From a checkpoint of a small transformer trained on Wikipedia.
Size: 11 layers, MLP 768 GELU.
Training: a variant of Muon for these matrices, 265M tokens.
MLP neurons of a small language model. Each row is named by its layer, matrix (up: input weights) and neuron, and shows model dimensions 112-175. Each number is 200 + 40 x the weight over its row's rms, rounded and kept within 0 to 999.
Before each neuron's rows, "fires in" lists the words (lower case) most often at its 100 highest values on Wikipedia text that the model never trained on.

fires in: "it", "they", "reached", "them"
L4.up51,210,259,171,241,252,215,145,208,178,213,236,294,223,188,164,171,242,214,166,202,143,264,254,175,166,229,186,198,150,166,250,170,180,203,157,168,174,258,160,210,167,146,197,201,232,255,198,161,185,230,251,185,228,170,258,160,194,162,144,217,179,219,212,196

fires in: "is", "cancer"
L4.up11,145,280,186,243,266,153,226,227,146,159,213,241,246,272,194,145,189,269,158,212,176,221,166,258,207,171,182,64,155,208,282,191,253,141,172,242,212,212,197,135,218,248,298,148,170,209,247,176,202,143,178,186,287,226,214,148,184,213,166,275,228,201,207,198

fires in: "george", "director", "architecture", "award", "edward", "architect"
L4.up661,181,185,218,232,280,156,260,168,190,134,147,181,148,179,253,239,145,181,235,243,183,155,251,230,185,204,197,175,203,195,221,160,111,236,284,167,215,187,241,190,230,175,169,203,163,186,238,207,150,258,220,200,237,152,196,140,177,147,250,140,184,232,178,175

fires in: "of", "born", "appeared", "leaving", "trying", "reaching"
L4.up242,178,166,161,140,234,200,170,133,218,183,157,116,220,214,195,247,173,155,154,202,192,133,198,265,152,229,180,256,201,167,161,127,220,194,266,201,232,132,234,171,174,189,202,226,307,184,180,147,200,191,264,199,224,227,95,178,147,182,205,245,205,260,208,233

fires in: "at", "construction", "tower", "may", "following"
L6.up307,227,207,224,249,256,278,128,200,237,261,215,195,148,188,214,248,202,185,163,227,224,229,144,168,178,260,178,192,178,256,148,202,134,206,230,230,230,165,228,167,245,257,214,230,194,200,130,158,197,215,146,280,222,173,158,192,178,225,193,186,286,204,175,217

fires in: "university", "records", "railway", "committee", "syndrome", "1990"
L3.up64,147,223,221,200,143,176,230,178,111,157,206,234,221,223,195,227,247,224,211,183,194,172,247,163,251,277,236,186,241,219,275,191,171,214,231,239,219,164,167,196,201,222,223,137,151,206,230,271,208,257,212,160,159,138,201,183,195,199,229,228,153,229,182,235

fires in: "to", "building", "buildings", "dead"
L4.up495,229,310,250,202,191,97,221,245,346,193,238,117,189,195,194,188,202,228,189,187,205,186,253,162,224,159,223,174,200,206,156,105,234,169,202,236,263,190,220,230,253,160,132,209,259,281,191,187,209,244,239,194,224,182,226,193,230,131,139,211,157,171,177,239

fires in: "of", "a", "around", "as", "about"
L3.up75,153,244,206,210,151,184,183,216,145,276,194,234,245,214,292,147,166,253,152,167,190,189,137,149,195,203,186,173,186,218,216,258,237,226,231,236,121,192,231,131,203,187,237,145,277,174,235,200,218,128,144,151,166,256,171,170,167,227,201,129,176,243,145,209